Weights of a small transformer language model: 10491 steps.
MLP neurons of a small language model. Each row is named by its layer, matrix (down: output weights) and neuron, and shows model dimensions 96-351. Each number is 128 + 24 x the weight over its row's rms, rounded and kept within 0 to 255. Numbers have three digits each. A neuron's up and down rows have the sign that makes its largest values positive.
After each neuron's rows, "raises" lists the tokens whose logits its output raises most directly, leaving later layers aside.

L9.down461:158115142136100114133130109133144107140172126140098157151120115112130147110163136137095123119131131118184181115131105155138136142154103157140078099109117084118151129094136142156114119155139153139140094084095093158139127092155125128135112119112110123133136167125099130145187100130145140132109122124135089123133133136080122147102156142125096114124132125109153133104116170141122151083174127140109107110133108129128115117124130126122148142154164076108108149164154070117095064142168141114164136115141120115172147148153115089121127110127122107093096106123113134146089131157115123100100135101179146127171154101113103124166120127094168131128148089098136075153127142101122085107120126123105101150120118124122193155099125131113122148090094171129133168139108128142114049196195116
raises: " it", " they", " he", " she", " there"

L6.down19:152126142120099177123097135155139112116119074102165126110148130102106123175120140124133157152150073131141102100113098115123137100157111134159135122102114098164131148126160098176108128109116080109114188143091130100141136104113112138084148074128124079136118132121115108097144151168120104094147101122107110103115147093141140127135127118109137089146154186156090134101115155116140103162102143130074120140086174099138138114157138118116114130110113148105096100087128188097084136120120101111159094132116164099119129148135114117179128153114103096135163091149127166158076071157129146157111106133165142107120101115122104122141135118133112158146097148120137126124112125170121100132144135141088101096104169128118185128154104121155165154171104120103138093103110179103118144121106159
raises: "ted", "ts", "ality", " Form", "aged"

L9.down268:134118114101103142159142130149131122138145113140113135164155139146120160147151135113155146122116121124093143131129143125111099121166134102109155111126102097102083087111132119105122119130142144140157140000137146151137132142142165112132152147119109138125137121137171141134105140141134147114148136134139109137140122155135129120150084094099153150094146116087046054097092168111110123145123078133103116104097141146124151157123113152126155151118153110132108102148120120141093128132158145126141103119124168121132123119108159141115163136149150173111098111162125094135124156102145160122136150139089126099139146153126141120135131116121176131088127109133115063084094107152144140124161125131168117149102147187142134144112130129149161155110122136171131135156130160108149039147092105
raises: " There", " However", " Although", " During", " In"

L9.down1458:072127078090161062134125105146113099130110126123149077155146142097158108124160107102172162164136107123144149127114126105112126152111109126119133110104121122126161095112106105146154151164171099087156170146148094112156057158138147161123130113099087139098086096097169110091119122063152126119136128104122123121118105104135124124130107149169123157116159176113128136148118098114120123134121167136153127072134106117109112108101078156137177142098123135165156111127106108137093127166114104101109086131132137059093137136114152108127173134150159097142129140092127142117129120119133131114109153128144121150141111122120091147121149122094099110093138142127127132115143109118110134111156119104093151152131124119150152110111128124122121104108081125152125127120119145107136130129116123
raises: " Bh", " Kh", " Pak", " Pakistan", "iy"

L10.down580:151128108145127137076151161104144138141150100121183179144141163137124161155099145143115162112088136099160146167121073107100130070132136138144112115176153131131134130137160107105130130136102145101104164142127177155089133111103105110144142103112100152120140123146130123146155089106148113109135116194138115111097119132118176123109083095088118135138109128122223074067130124115135178140113138128157125126096122111117102129100150168097152132115104117144123122121148128135121120138140075093104139118132129125128104138160105138120123145134076153108132119113147126111158110153137148116112166149114139110091157125114093122137117084124125104111124132136167128148138141131113097103146155089123208122118157121089086140139105156087110109089112150110137154109086109157096161146101087
raises: "ise", "ate", "ating", "ates", "ising"

L4.down815:120129106119155135141124130123148163102168157146142095124155151133148137122134145124103135159121152119129163173107142131123148160177110111132148115167142118135108174140172117138151145151150148101148093130165149088126133172112106133131123128123137166127118096118125128148084135122116128128117112155121122123120099151130135141162183091121115167142126152117160054124123107158122131110103132162143124146144106150165114149136121149131186117128106151079101125135147121181141124097127138117125078120112145116136155173124094137128136146105116111126109129105159161130133111127137095149128164102127143137146155150094129095113101140121149177148172118092151131151157116146157138111176178115158121104152133090122144129134165127171139154176113134153158158186124149130144116124139115
raises: "eh", "ean", "ed", "e", "ez"

L9.down312:125109087124138108130122123104147107119109078120142110115090123127143140128133126135109158122111114142133122081176150141134161119199102147109115119157141112107134141095128079121108116120139134130119137107106158153091121119166106164114140162116147074106105165105102145109164087160114126172158119127119131130169119117084136104124117150097150143133116141101090135126143153152151110114137117147125099158141078109126163137158100137130100161128147104130102155128116102160110091151160131135193085125124084101148130105103123111148157117106109113106120130113100122097139100118126072111109140115110139090122159137091121147157127131157185119133130108144147069126097145097128113133124121108126116120093130144132139177099113099101122132093154136138090156131132129137128017159183080
raises: " they", " he", " it", " she", "ever"

L4.down1198:133118155131131210111138096147105129095139119122130139135140100107126122098163133108159099139110155142157129133125163166126116127131122112110140109089152198112113123132144112075092148106104149140101127000100106165140123164148154153155111120113138137108145133115115120133126126121121149106120178129145101138134128124137139162091145146122124140139148158127121112134131119095107128096137161121150155078133125135091121134133169111143115115154138126122134139156119140123142103141137138102196133130132120113135113123127124138139121112135124116129140124134129116132092124134118113145151114157095167140148116134127149119136145185173101153133135112198128125141113097095114117161146121137145117139137117132128148144136134134138119096115103147142115138128121160158127134110112140
raises: "=", "General", "St", "-", "Sing"

L3.down58:092189110137130164125117103105110142141066150097131121104103105126089148100109175124116141141148130121124089117097129122106172103111140128144100141117147127101129135097151165118139128126107100090096114148118124123134107133101118101127090152143094089118104141132123084121107122145141124190056145144155119133121145156158107111103134124095132079102082112126177118165138153146135162090178149093130122135128173137170150114119142123148143077134108142124146093109105139127153172154108128147161138125102173131119133161106080131138136132126123122135142131102115114126124125092108144148132154087089125148139138101091118171122093088063111151099130144189149147121129131133112112148129119163101161147139145147173094153128156125144081134096166100147129102135115142090093125136120149
raises: "ian", "ic", "ians", "ically", "als"